{
  "d_model": 576,
  "vocab_size": 16384,
  "activation": "gelu",
  "norm_place": "pre",
  "norm_eps": 1e-06,
  "positions": "alibi",
  "attn_scale": 0.125,
  "parallel_block": false,
  "init": "normal",
  "init_std_o": 0.0259,
  "warmup_steps": 200,
  "decay_fraction": 0.943,
  "final_lr_fraction": 0.0,
  "steps": 9960,
  "dataset": "wikipedia_en"
}
MLP neurons of a small language model. Each row is named by its layer, matrix (up: input weights) and neuron, and shows model dimensions 224-319. Each number is 128 + 24 x the weight over its row's rms, rounded and kept within 0 to 255.
Before each neuron's rows, "fires after" lists the tokens most often just before its 100 highest values on Wikipedia text that the model never trained on.

fires after: "–", "9", "0"
L4.up1310 [119  98 109 138 143 152  88 108 157 140 145 149 122 118 161 174 137  98 155 136 102 110 129 106  74 118 143 107 133 135 138 146 119 133 137  94  92 147 156 142 133 122 154 180 165 156  88 159 146 196 129 145 137 162 141 107 157 157 165 141 196 140 133 153 122 125 132 109 109 114 143 165 136 134 148 143 103 141 147 134 116 149 146 169 134 148 122 118 139 107 143 160 141 146 144 114]

fires after: " |", " member", ";", ",", " to"
L3.up1166 [116 121  94 136 120 109 139 128 156 132  96 106 154 138 117 155 110  93 111 126 197 122 183 125  99  93 120 138 116  96 162 125 142 122  89 127 125 115 115 147 115 139 157  91 161 101 109 144 159 146 116 120 162 122 139 160 136  99 114 153 124 141  70 104 109 170  90 121 151 123 140 120 131 134 153 108 159  95 131 107  82 100 148 141  80 145 133 118 101 128 107  87 128 132 173 152]

fires after: " ", "0", ".", "′"
L4.up2014 [107 131 136 142 114  87 138 111  86 145 134 140 114 149 125  93 132  95 102 165 154 126 130 131 101 166 140 138 100 102 143 114 104 133 130 149 129 150 133 138 159 150 122  88 134 109 152 107  98 149 101 137 104 163 135 104 156 125 129 102 123  81 119  95 135  82 126 147  83 137  99 119 138 133 172 110 136 115  85 154 110 129 131 111 152 150 125 167 143 107 145 117 135 171 109 125]

fires after: "1", " ", "0", " (", "5"
L4.up353 [104 155 155 138 132 144 148 146 135 161 117 138 137 121 112 127 145  99 159 115 132 149 154 107 137 144 137 124 134  97 126 159  92 118 122  97 131 168 155 103 118 149 118 175 112 133 105 117 124 161 121 110 131 156  81 154 104 143 117 118 172 144 122  97 123 157 110 180 166 166 160 182  99 121 107 112  97 154 102 114 161 137  73 120 122 119 107 126 109  97 172 123 128 116  81 147]

fires after: ".", " ", ",", ")", "1"
L3.up980 [101 121 165 121 166 143 165  76 138 125  99  88 136 150 119 143 158 163 103 148 143 137 107 106 143 164 149 131 158  98 121 142 136 157 108 103 135 114 101 156 121 126 106 142 173 139 136 103 137 130 138 131 151 136 113 143 129  89 122 136 108 148 147 145 129 129 162 158 137 129 153 107 142 164 102 155 107 117  80 130  74 118 132 141 118 122 158 117 126 104 170 133 161 105 153 142]

fires after: "0", " (", " of", "1"
L4.up1889 [108 139 135 120 122 123 111 126 132 140 154 122 117 151 110 141 114 121 126 130 135  58 121  72 106 131 150 136 126  81 107 104 118 134 119 112 145 152 132  89 115 127  97 115 106 118  92 163 128  81 141  71 110 130 122 116 166 104 158 123 120 142 135 144 100 140 161 120  90 149 106 119 119 108 121 146 125 159 128 135 155  90  84 106 105 153 119 148 115 136 141 140 154 147 143 118]

fires after: ")\n", "\n", "°N", " Website", "|"
L4.up459 [181 142 110 178  85 117 119 154 104 116 153 133 176 144 132 107 185 157 147 126 125 131 164 126 124 125 136 102 178  93 124 136  89  90 134 113 132 163 143 104 103  86 135 119 116 129  77 158 129  85 123 129 133 109 124 123 176 132 153 159 119 129  86  83 135 150 116 155 154 158 104  98 123 121 148  98 149 142  96 115 106 119 155 110 134 116 155  98 119 147 145 174 115  92  75 123]

fires after: "–", "-", "6", " ", ","
L3.up58 [101 152 151  96 153 133 134 176 112 166 132 123 136 128 122  98 104 108 104 129 131 146 152 103 107 121 153 119  97 151 123 124  88 110  65 134 177 111 115 154 145  64 110 111 114 111 115 135  96 164 129 128 123 147 121  80  81 133 134 129 163 142 122 146 127 148 118 156 112  88 143 105 107  99 122 152 128 139 180 141 115 119 130 137 147 125 131 148 145  98 149 128  95 148 150 106]

fires after: " ", ")\n", "9", " |", "1", "′"
L4.up1301 [ 92 143 159 152 137 150 105 130 136 106 123 122 101 138 111 137 193 144 136 117 160  77  97 152 128 151  90 155 177 117 130 104 131 123 111 117 102 142 111 150 101  99 110 140 145  97 129 136 130 124 108 130 108 113 130 102 149  87 110 113 126 100 102 122 118 137 105 178 146 128 119  64 108 119 149 140 129 158 123 189 137 118  91 122 123 121  87 135 142 131 140 125 131  65  86  96]

fires after: " |", " ", "3", "4", "t", "1"
L3.up790 [125  98 116 135 126 149 203  76 139 102 122  93 143 125  95 105 170 135 161 120 130  54 116 108 185  86 103  85 140 106  86 129 140 143 105 111 154 153 124 149  83 118 121 129 135 115 110 129 140 131 142 141 142 136 138 128  95 133 116 102 106 126 136  86 126 137 182 111 136 111 152  98 128 152 118 127 140 145 144 138 124  90 137 131 148  90 130 127 143 143  97 144 169 124 150 104]

fires after: " of", " in", " the"
L4.up767 [175 164 144 135 119 104 144  99 185 139 156 149 132 107 144 120 142 155 162 130  86 164  62 107 104 107 157  99 103 148 179 128 124 149  85 163 133 128 107 117 136 112  99 136  86 133 145 153 132 135 126 141 150 154 121 116 107 115 150 117 167 123 121 120 113 170 108 113 154 135 151 104 113 146 125 131 120 143  90  82 117 141 119 119 116 141 175 130 117 126 106 123 102 165 143 157]

fires after: ".", " |\n", "5", " =\n\n"
L3.up37 [150 167 138 116 139 113 104 124  94 151 160 149 134 153 134 140 152 124  93 113 136  90 153 152 124 130 140 146 123 161 143 123 101 128 127 127 125  78 154 180  98 112 134 129 176 135  98 157 109 116 165 112 154 101 138 108 155 105 162 173 102 121 100 133 154 126 128 113 140 119 129 140 101 133 152 132 106  98 118 119 138 134 129 135 129 115 128 158 125 104  95 114 128  96 156  86]

fires after: "–", " and", " ", "1"
L3.up1577 [131 112  96 165 106 141 142 153 123 108 116 168 166 157 149 115 167  85 132 133 166 123 127 117 136 111 153 121 138 137 152 156 111 170 154 155 159 120 123 102 119 116 128 184 132 135 118 162 147  97  55 118 175 103 100  78 176 113 174 137 121 138 173 164 120 145 105 152 134  91 136 133 110  97 133  87 109 125 129 107 136 115 141 130 139 180 140 130 149 157 105 101 114 112 120 163]

fires after: "2", "6", "1", "4", "9", "7"
L3.up1439 [183 142 107 146  79  80  96  85 126 129 149  81 175 108 108 127 101  91 151 123 140 109 146 112 120 137 138 154 136  89 145 132 124 105 144 142 114 127 120 120  90  94 132 125 113 145 154  93 183  74 175  97 155 131 162  73 104 144 122  96 161 148 129 122 130  97 114  97 155 137 129 106  76 143 131 123 136 163 108 129 148 132 158  97 158  90 121 152 130 143 116 131 137  68 114 113]

fires after: "9", "2", "0", "8", "7"
L4.up1688 [ 91 121 157 114 102 139 115 151 104 119 121 141 150 106 163 148  91 170 106 163  89  75 156 128 150 148 131 103 131  65  99 138  99 106 183 155 110 145 109 141 103 119 161 102 110  92 107 116 143 162  82 124 100 151 110 153 134 125 147 110 128 112 135 179 107 142 114 154 100 130 117 117 125  93 138 141 157 107 106 197 115 100 137  97 141 136 114 162 104 177 118 144 137 141 106 133]

fires after: "–", "0", "1", "9", ".", "5"
L3.up1371 [114 145 177  93 147 111 136 152 149 122 162 143 113 115 109 200 133 157  98 102 107 141 143 137 144 108 103 139 121 168 143 158 133 117 142 151 139 128 108 146 168 111 127 136 137 127  71 114 110 107 161 133 135 107 112  98 116 125 131 165 126 125 172 140 120 138 100 126 151  99 113 111 151 104 145 141 131 185 117 126 152 154 111 127 102 113 137 109 138  89 121 109 139 101 131 121]

fires after: " |", " /", "2", "3", "6", " ("
L4.up600 [140 113  96 143 106 104 129 136 147 136  93 100 156 149 119 121 131 109 140  78 112 136 129 107 133 101 130 105 119 145 117 154 145 138  86  93 131 146 100 138 103 115  93 144  96 147 171 120 149 101 139 126 125  77 118 100 106 133 128 151 125 155 129 110  89 138 114 151 140 113 139 118 139 177  99 140 139 145 175 172 141 138 138 102 131  91 130  75 113 140 107 120 110 141 103 136]

fires after: "1", " ", "9", "8", " the"
L3.up989 [171 125 110 107 119 138 166 116 162  64  75 139 112 128 140 144  93 128 121 163 151 150 166  91 102 147 143  89 105 125 172 139 142 147 120  93 130 185 111 142 132 110 152 121 149 113 144 135 152 139  92 159 157 110 100 106 140 149 152 114 120 142 100 140 109 134 105 135 133 117 149 160 158 150 164 102 114 117 117 138 104 133 114 106  85 115 119 179 135 113 112 106 129 105 120 165]

fires after: "1", "2", "3", " "
L3.up352 [132 153 109 137 136  57 113 138 136 132 137 136 108 120 126 129 148  97 135 115 115 151 103 127 149  92 123 133 132 130 148  87 135 102  95 109 103 106 134 148 111 159 156 165  57  96 156 149 142 147 163 130 135  64 148 116  97 112 105  88 114 177 144  97 135 117 125 113  81 129 148 135 138 136 127 137 128 125 117  84 208 112 113 112 113 120 130 155 126 110  86 117 144  99 137 160]

fires after: "4", ".", "5", " (", " |", "6"
L3.up1338 [ 77 130  92 128 109 119 122 102 126 118 156 129 132 105 110 132 107  69  79 166  90 115  96 128 114 133  93 103 135  87 115 193 146 145 103 125 131 132 155 144 165 124 157 146 166 120 147 128 111 176 133 133  94 137 108 162 147  89 153 116 122 136 105 125  87 120 146 125 150 136 175 137 135 134 185 131 127 144 122 143 134 173 112  85 142  91 160 150 146 136 114 118 130 128 156 144]

fires after: " and", "1", "2", " but"
L3.up1193 [128 133 106 122 127 113  85 159 133 121  95 111 129 128 153 118 178 160 139 155 142 159 153 137 114 145 133 121 199 154 138 169 142 106 158 117 167 145 147  75 132 135 132 108 146 159 112 144 164 105 107 101 172 129  79 138  99 107 128 136 131 127 144 154 131 127 133 124 151 146 130 123 127  82  97 104 119 124 160  85 116 121 145  79 145 159 107  96 129 121  76 146  69 109 151  90]

fires after: " and", ",", " well", " However", " but", " Also"
L4.up74 [117 103 138 110 114 168 123 144 118  99 125 146 104 112 176  88 132 139 120 137 133 137 114 131 139 144 130 128 129 105 107 109 129 126 156 132 150 108 111  98 135 118 131 139 109 148 112 106 104 118 173 123 121 136 126 151  92  76 120 159 121  86 114 119 118 148 162 135 134 146 126 119 104 154  83  92 120 132 154 104 151 111 129 111  79 199 162 142 180  81 101 133  91 123 101 147]

fires after: " ", " |", " (", ";", " and", ","
L4.up1043 [112 136  97 151 154 128 165 150  78 119 140  89 119 115 131  87 108 128 144 152 122 147 149 125 131 137 113 128 130 102 140 125 115 119 100  97 116  97 133 130 113 114  90 176 145 136 137 122  81 128 168 111 126 130 112 117  99 118  97 193 150 101 154 114 120 128 120  95 162 142 123 128 160 129  95  97 178 128 142  90 174 126 109 118 150 119 126 146 112 102  90 130 108 162 137 131]

fires after: " ", " University", " |", " —", "0"
L3.up243 [124 137  98 134 108 142 135 139 131 102 103  95 106 112 149 162 111 159 157 107  66 109 132 127  69 167  95  78 129 163 134 103 129 139 170 161 142 131 151 110 145 171 135  91 130 137 117 101 144 129 125 125  97 187 119 130 163 128 158 116 155  98 136 134 129 136 154 174 150 131 151 117 125 134 127 174 110 160 169 129 130  99 149 143 112 137 199 111 132 130 153 148 178 122 152 105]

fires after: " ", ".", " —;"
L3.up1337 [ 85 119  81  93 113 149 137 142 148 160 131 146 138 123 144  96 100 147 130  92 121 109 120 163 142 136 119 149 143 117 160 139 133 147 167  92 159 136 151 130 183 129  89 108 150 128 143 129 133 122 113 124 110 187 131 128 120 109 142 135 101 116 129 132 128  64 150 182 130 146 109 202 144 130 137 100 105  62  85 114 139 157 112 169 125  95 118 140 129 150 147 156 157 106  97 158]

fires after: "0", "5", "4", "7", "8"
L3.up216 [141 104 105 117  95 172  63  96 119 129 144 126 118 106 128 123 177 127 123 144 105 170 156 124 107 133 107 107 133 120  70 118 136 115 142 145  86 142 126 122 134 145 155 138 140 124 111 130  85 160 135 141 121 121 164 133 104 118 155 134 134 102 114 151  99 123 127  97 159 121 129 155 117 169 134 164 120 131 131 148 123 157 111 129 115 164 107 141 160  90 123 149 147 111 127 141]

fires after: " ", " |", " –", "1", "–", "-"
L3.up1163 [ 86  86 141 125 121 152 128 142 123 156 116 131 142 132 125 110 132 109  99  45 151  91 129 118 141 111 121 151 120 121 186 101 115 158 162 144 177 106 175 115 140 129 129 107 113 153 109  70 146 148 138 153 127 152  86 122  93 113 122  76 109 121 134 113 110 138 170 129  86 155 138 153 121 162 136 122 109 106 132 109 127 161 140 156 135 146 128 176 137 114 126 149  98 124 142 114]

fires after: " ", " |", "1", "2", "3"
L4.up1167 [ 91 130 128 109 125 167 110  85 111 179 121 137  95 135 128 156 123 100 115 147 127 152 157  93 122 122 128 147 125 131  83 123 153 121 133 124 130 154 127 172 111 136  87 140 131 108 111 119  94 139 107  92 124 146 106 149 101 156 146 128 164 100 121 129 142 124 146 106 134 156 146 115 107 124 146 125  92  87  92 142 155 135 145 136 120 134 149 156 100 169 135 152 100 120 101 115]

fires after: " ", "–"
L4.up1383 [120 112 120 142 140 118 139 160 136 156 148 169 144 120 164 133 101 111  78 142 103 129 119 109 151 132 159 140 125 173  85 166 100 133 111 100 125 119 120 116 174 105 164 152 104 115 114 136 114 113 138 131 149 139 141  69 158 111 133 126 142 123  88 105  57 118 141 156 121 158 118 139 128 131 148 136 152 115  95  95 119 123 117  95 141 113 123 157 156 113 147 121 124 180 179 142]

fires after: "1", "2", "0", ".", "3", "5"
L3.up1102 [149 131 133 133 110 140  97  96 154 122 108  55 160 115 125 127  93 126  88 165 104  89 160 146 155 101 179 150 197  97 124 109  83 112  73 110 169 104 137 148 100 107 113 130 110 100 139 124 135 124 114 136  97  75 120 166 125 144 111 109 111 161 125 134 186 115 137 146 150  96 146 171  82  96 110 107 127 125 120  96 127 136 130 100 128 127 128 135 134 120 171 111 165 125 114 135]

fires after: "2", "3", "7", "5", "1", "9"
L4.up1741 [102 147 130 133 108 183 142 123 136 165 108 123 111 143 153 128 129 124 142 157 110 126 134 133 150 125 146 138 119  97 106 139 109 133  95 106 112 125 110 131 130 172 111 120 163 129 160 128 118 137  85 106  91 130 126 128 154 140 127  31 108 163 123 150 126 121 115 121 111 109 113 121  88  99 108 153  66 133  93 120 118 118 141 124  99 147  90 137 153 136 143 123 163 120 135 105]

fires after: "9", "8", "0"
L4.up106 [133 134  98  69 123 108 105 126 148 133 104 143 135 157 161 149 140 158 158  71 130 115 119 122  68 110 130 131 119 142 157 147 114 104 155 107 153 140 146 137 127 124 114 163 156 151 118 159 157 120 149 145 140 127  95  90 156 119 126 152 154 103 151 106 125 121 169 143 124 116 154  90 108 140  85 166 124 160 152 105 136 144 131 155 100  83 104 128 118 130  93 138 143 174 117 125]

fires after: " ", "9", "0", "1", "."
L4.up1362 [117  90 152 162 163 134 128 109 107 122 122 105  74 144 141 145 118 108 117 137 120  92  89 149 111 106 137 123 172 137 170 127 125 155 119 111  98 176 111 129 125 128 147 123 144 134 110 193 131 124 143 147  98 159 114 121 107  44 139 111 139  95 127 129 143 120 113 168  54 112 143 117 112 131 104 139 176 113  95 154 145 129 116 148 173 139  91 140 145 119 174 103 119 121 106 147]

fires after: "1", "2", "5", "3"
L4.up434 [145 115 147 157  96 159 153 134 149 109 115 116 139 125 152 184 118 137 104 172  90  91 101 107 116 118 131 172  72 132  99 176 186 133 128 131 142 147  99 115  86 154  92 130 146 100 153 113 125 180 142 130 116 120 136  88  98 129 135 130 164 133 139 119 185 112 157 119 167 108 124  83 160 132 114 104 142 109 188 144 157 106  98 134  98 131 122 133 103  84 103 112 134 163 141 102]

fires after: " ", " (", "."
L4.up29 [ 98 122 122 114 152 108 141 171 124 173 107 144 133 158 145 115 141 114 125 110 128 110 137 116 123 143 120 137  97  89 117 164  73 116 165 120 138 167 101  90 146 128 150 152 143 163  97 135  90 122 148 130 157 137  91  87 145 134 161 103 155 118 162 129 112 165 146 219 151 112 144 138 108 115 149 109 160 146 160 147 117 100  91  96 111 105 119 147 133 153 163 119 108 113 106 117]

fires after: "-", ".", "\n", "|", "\n\n", " "
L3.up864 [133 112 103 103 153 107 152 158 156 144 112 139 111 133 119 112 125 172 102 131 185 131 185 147 125 124 126 125 108 135 111 143  96 141 111 114 149 133 106  97 129 123 182 196 134 143 131 115 113 129 131 138 143 156 142  80  92 162 129 101 186 131 126 124 136 158  89 146 154 145 144 131 105 145 151 150 107 114 107 109 126 138 127 138 139 129 114 122 119 128 164 129 115 101 152 147]

fires after: "–", "1", " w", "2"
L3.up183 [147 107 136 104 123 122  92 146 116  70 129 127 144 157 103 158 123 120  99 106  93  77 129 119  69 134 137 170 130 134 190 113 143  98 157 176 149 131 111 112 143 130 134 148 145 114 154 138 117 134  78 132 100 160 157 108 136 159 147 123 103 128 121 150 110 143 127  92 124 103 117  85 155 122 104 138 118 129 149 139 121 117 150 102 116 144 137 118 141  82 124  87  96 139 117 163]

fires after: " of", " to", " for"
L4.up1199 [129 127 128 134 142 107 141 139 125 125  98 112  94  74 135 128 164 148 150 110 128 122 112 108  96 103 104 122  68 111 132 122  79 123 114 114 160 108 126 120 127  98  97  92 124 115 125 114 158 152 100 105 155 138 174 134 109 108 141 140 128 138 135 135 127 146 126 102 132 127 180  93 143 134 133  90 157 116 157  96 145 127 130 155 139 137 125 108  81 156 147 129 138 139 175 136]

fires after: "9", "1", ".", " the"
L3.up1905 [107 118 107  88 124 151 146 154  90 138 115 178 149 139 106 130  83 168  91 129 133 177 109 122 145 162 139 125  88 130 159 111 140 108 149 139 138 105 146 124 174 105 144 111 132 139 129  99 101 139 152 137 120 107 126 115 162 181 174 107 186 127 111  79 128 146 137 104 130 138 125 154 125 144 153 128 136 169 101 128 122 137 107 121 121 108 135 138 158 123  83 152 131 134  92 106]

fires after: " |\n", ",", " ", "2"
L4.up1713 [131 145 120 108 170 147  84 137 147 129 146 116 140 101 110 106 171  92 131 145 117 131  96 111 159 106 153 120 139 117 114 127 177 178 104  92 128  96 116 141  96 101 156 115 132 134 121  89 161 112 105 150 134 111 157 115 128 102 129 115  97 145 134 151 127 137  95 107 145 114 136 116 142 130 130 114 118 132 133 120 148 103 107 122 145 171 159 122 133 122  47 149  79 103 148 199]

fires after: " ", ".", " (", "1"
L4.up1810 [147 103 128 144 151 184 105 126 126 143 137 116  87 124 149 157 119  77 120 144 129  98 127 113 114 137 112  89 154 118 138 148 134 159 145 132 141 131 144 137 129 118 123 132 167  83 103 188 142 125 152 146 106 141 129 123 112 147 143 103 116 112 139 101 117 153 156 113  77 148 135  93 115 148  46 149 187 122  97 116 150 165  94 139 118  85 135  98 159 142 167  75  90 147  89 140]

fires after: " ", " on", "On", " –"
L4.up286 [143 111 102 144 195 134 179 106 162 142 144 127  96 145  96 143  93  99 114 157 141 148 150 163 134  99 142 140 109  98 124 150 143 123 172 102 155 129 131 107  79 125 102 125 104 148 108 110 144 135 168 156 105 126 114  83 140  91 118 121 125 130 141 145 137 105 138 123 103  88 142 129 161  91 109 119 103  85 124 128 121 133 128 145 119 143 156  81 119 141 167 109  96 128 152 117]

fires after: " and", ",", "-", "),", " as"
L3.up1702 [106 118 122 139 163 157 208 122  60 133 142  94 145 133 125  87 144 127  99 143 128 153 115 152 121 123 128 124  96 116 170 152 135 156 132 126 129 120 168 120 151 138  98 166 166 147 112 146 172 108  72 156  92 108 105 148 129 131 173 110 114 165 137 152 187 129 142 105 119 103 152 115 119 101 145 125 133 131 136 130 164  82 116 135 101 145 100 153 133 136 135 142 101 174 129 119]

fires after: "1", "2", "4"
L4.up1745 [133 133 105 149 124 131  73 143  96 122 146 104 151 132  89 148 170 100  92 134 135 125 119 146  33 156 129 105 101 115 129  65 107 126 201 137 134  85 166 125 106 120 108 125 107 120 134 159 138 193 123 114 134 113 148 108 127 141 138 145 139 149 131  99 107 135 152  96 147 150 161 141 114 155 119 111 119 156 153 148 141  82 152 142 141 110 132 146 153  81 121 138 111 125 138 113]

fires after: " ", "1", " in", ","
L3.up421 [126 125 169 151 120 139 151 140 168 143 125  98 167 130 132 151 117 117 165 140 133 135 112 148 141  76 154 152 111 130 157 172 129 127 145 127 136 104 157 125 131 142 129 105 125 108 127 143 145 125 139 185 129 146 133 122 114 146 133 118 104 157 112 101  74 116 150 123  99 103 132 144 112 165 140 137 124 111 110 149 122 169 131 137 162 107 169 143 102 171 144 122  97 139 106 140]

fires after: " ", "1", " (", "–", ".", "9"
L4.up375 [ 90 130 150 128 161 156 118 127 127 101 159 101 112 139 182 124 190 143 156 188 109 153 137 114 139 156 119 121 145 127 117 117 144 136 117 144 117 129 156 145 123 129 146 178 188  87 110 140 123 182 114 160 129 153 121 102 150 122 130 105 140 117 124 107 120 136 177 117 110 115  93 125 126 152 106 126 130 126 112  89 135 118 117 136 126 134 187 122 157  94 162 103 110 129 134 108]

fires after: " and", ",", " at", " from", " of", " with"
L4.up1329 [ 99  99 158 104 132 148 156 123 108 151 129 137 175 172 182 128 121 138 156 123 123 147 136  99 130 158 112 135 153 126 107 140 108 115 160 163 112 140 135 101 127 107 162 130 104 140 147  89 161 147 125 179 152 111  96 154 144 103  51 106  94 158 117 131 172  67 137  82 154 154 127 135 174  94 118 155 149 139 112 120 124  83 127 142  75 176 134 164 110 125 137  89 118 162 131  96]

fires after: "3", "4", "5", " |", " ", "2"
L3.up1778 [ 99 111 121 151 144  95 139  80 109 136 127 161 149  93 115 129 160 116 128 161 142 101 106 147 166 125 109 133 134 104 124 157 101  93 144 114 154 130 131 147 182 133 123 182 115 128 144 152 135 155 158 144 114 115 158 123 113 125 178 133  71 178 133 134  59 119 129 156 122 132 126  95 107 127 148 125  94 125  73 146 148 122  95 110  91 143 129 167 170 137 128 176 113 103 136 111]

fires after: " ", "9", "0", " ("
L4.up2069 [144  82 123 145 143 116 105  65  97 135 122 127 159 141 138 142 131 151 125 152 142 127 133 118 116 131 130 126 126 139 186 139 124 122 160 109 120 123 162 116 180 128 102 141 136 121 126 161 135 121 112 151 133 152 164  97 118 104 130 155 116  90 144 140 137 158 150 129 111 184 164 132 123 139  99 125 157  85 144 181 154 136 110 153 110 123 125  98 116 128 161 136 111 131  97 125]

fires after: " |\n", "5", "1", " Country"
L4.up1592 [127 144 116 129 119 128 120 102 100 112 117 129 130 152 118 106 150 116 104 168 100 153 154 115 116 175 110 148 102 109 134 132  91 106 118 123 147 127 141 144 147 108 141 119 139 155  84 131 124 173 192  96  94 111 116 130 122 154 169 162 141 128 149 119 149 102 144 155 119 153 164 135 112 103  87 154 118 112 184 109 131 173 149 104 115 164 140 155 140 119 119  80 110 167 175 122]

fires after: ".", "9", " ", "1", ","
L3.up1489 [ 88 113 167 150 150 101 144 124 186 154 135 143 150 117 123 142 101  89 133 111 162 164 127  94 161 126 156 124 133 151 169 126 130 120 143 161 134 139 159  84 123 134 144  80 143  81 131 155 126 140 100 156 145 110  88 114 133 138 124 128 135 188 178 108 116 108  66 146 138 127 142 148 180 141 104 119 137 118 157 125  89 111 126 132 133 114 109 147 142 146 115 125  96 144  97 126]

fires after: "1", "9", "0", "2", "4", "7"
L4.up519 [119 124 125 151 129 103 137 136 141 149 123  79 117 109 126 138  71 109 120  74 158  94 174 103  90 131 139 166 155 172 125 141 103 102 123 127 114 168 127 148 146 117 144 116 102  96 108 104 110  56 123  87 139 183 112 131 112 140 150 130 141 152 133 126 121 127  94 108 121 122 169 105 117 108 136 119 117 149 131 150 114 127 164 131 128 118 145 113 147  91 139 124  74 126 143 120]

fires after: " |\n", " ", "″N", ":", " code", "″W"
L3.up1708 [115 159  99 101 160 156 110 115 140 134 112 138 137 131 121 110 129 126 156 131 116 104 125 117 117 108 135 115 120 172 177  88 137 147 122 131 135 129 128 185 108 129 144 125 124 151 106 137 118 122 148 130 136 112 159 134 160 125 118 124 134 118 102 160 152 104 139 115 118 119 110  97 115 159  85 135 128 124 127 123 155 151 132 139 112 144 155 116  77 189  86 156 100  93 150 140]

fires after: " ", " —", "-", " Indiana", "'", "k"
L3.up1635 [102  87 133 166 133 143  85  90 109 130 151 111  70  85 181 117 119  96 149  89 103 117 147 112 111  99  88 111 138 150 155 106 100 124 211 103 133 156 171 102 164 150 147  72 165 163 117 184 107 124 136  94 148 172 147 119 141 113 165  93 123  96  70 136 125  91 141 139 126 126 117 147 129 152 117 129 115  78 137 156 128 147 168 120 145 155 178 130 113 116 141 137  96 135 145 151]

fires after: "1", "2", "0", "9"
L3.up1029 [ 99 113 129  98  80 171 135 135 135 112 106 111 101 121 101 146 153 131 119 121 139 118  95 141 124 151 114 112 149 117 183 132 162 116 132 123 115 158  92 143 148 108 159 119 141 143 157 107  79  84 148 122 160 106 130 140 138 144 126 108 125  92 136 125 119 125 105 128 163  86  79 148 141 154 158 112 194 123 127 155  88 123 108 159  90 111 107 183 153 131  92 156 109 116 124 170]

fires after: " ", ",", "1"
L3.up966 [120 170 104 134 146 108 145 107 144 136 127  97  92 126 121 140 106 133 124 149 143  81 127 138 173 116 144 103  95 117 135 117  91 129 128 102 137  95  83 141  98 101 127 101 135  71 124 106 146 125 146 125 136 191 101 115 131  81 166 107 121 126 108 118 114 122 108 131  89 110 128  77 143 124  59 173 101 128 137 126 173 136 144 110 112 149  98 109 157 150 155 145 165 142 163 146]

fires after: " (", "\n", ")\n"
L3.up866 [154 136 124 108 150 134  79 196 129 130  95 118 105 125 134 139 135 139 178 133 166 157 124 130 153 101 120 107 140 113 156  77 125 133 143 134 119 168 152 103 133 119 137 131 116 131 138 143 153 100 140 151 102 100 118 115 116 102 127 142 134 156 124 104  90 108 136 100 162 155  88 111 108 164 136 113 118 129 111 140 128  97 114 126  88 112 117 131 101 138 154 124 139 150 125 155]

fires after: "1", "8", "2", "4", "6", "7"
L4.up798 [111 124 121  81  81 130 106 133 132 167 115 127 135 138 120 126 122 123 178 162 120  97 132 120 147 111 118 111  83 108 141 138 118 124 132 112  73 125 117 144 143 152 115 129 103 127 120 108 126 120 152 108 106  83 133 108 171 153 130 138 137 128 167 157 136 109 119 108  94 127 129 127 100 122 123 146 144 164  94  90 146 140 124 138 103 119  64 115  98  58 131  85 175 129 177 159]

fires after: " |", "1", "\"", " and", ",", "2"
L4.up1462 [ 70 140 145 128 162 131 163 124  74 125 105 110 146 124 180 129 128 140  60 153 112 134 130 101 151 126 107 105 155 109 121 113 138 116 132 129 160 138 102 165 146 125 111 153 157 155 147  94 154 123 104 103  92 114 113  89 147 134 110 192 132 140 128 119 165  74 124 138  97 159 136 119 156 129 115 139 187 152 145 111 124 107 106 136 119 119 135 124 122 161 132 131 110 143 160 113]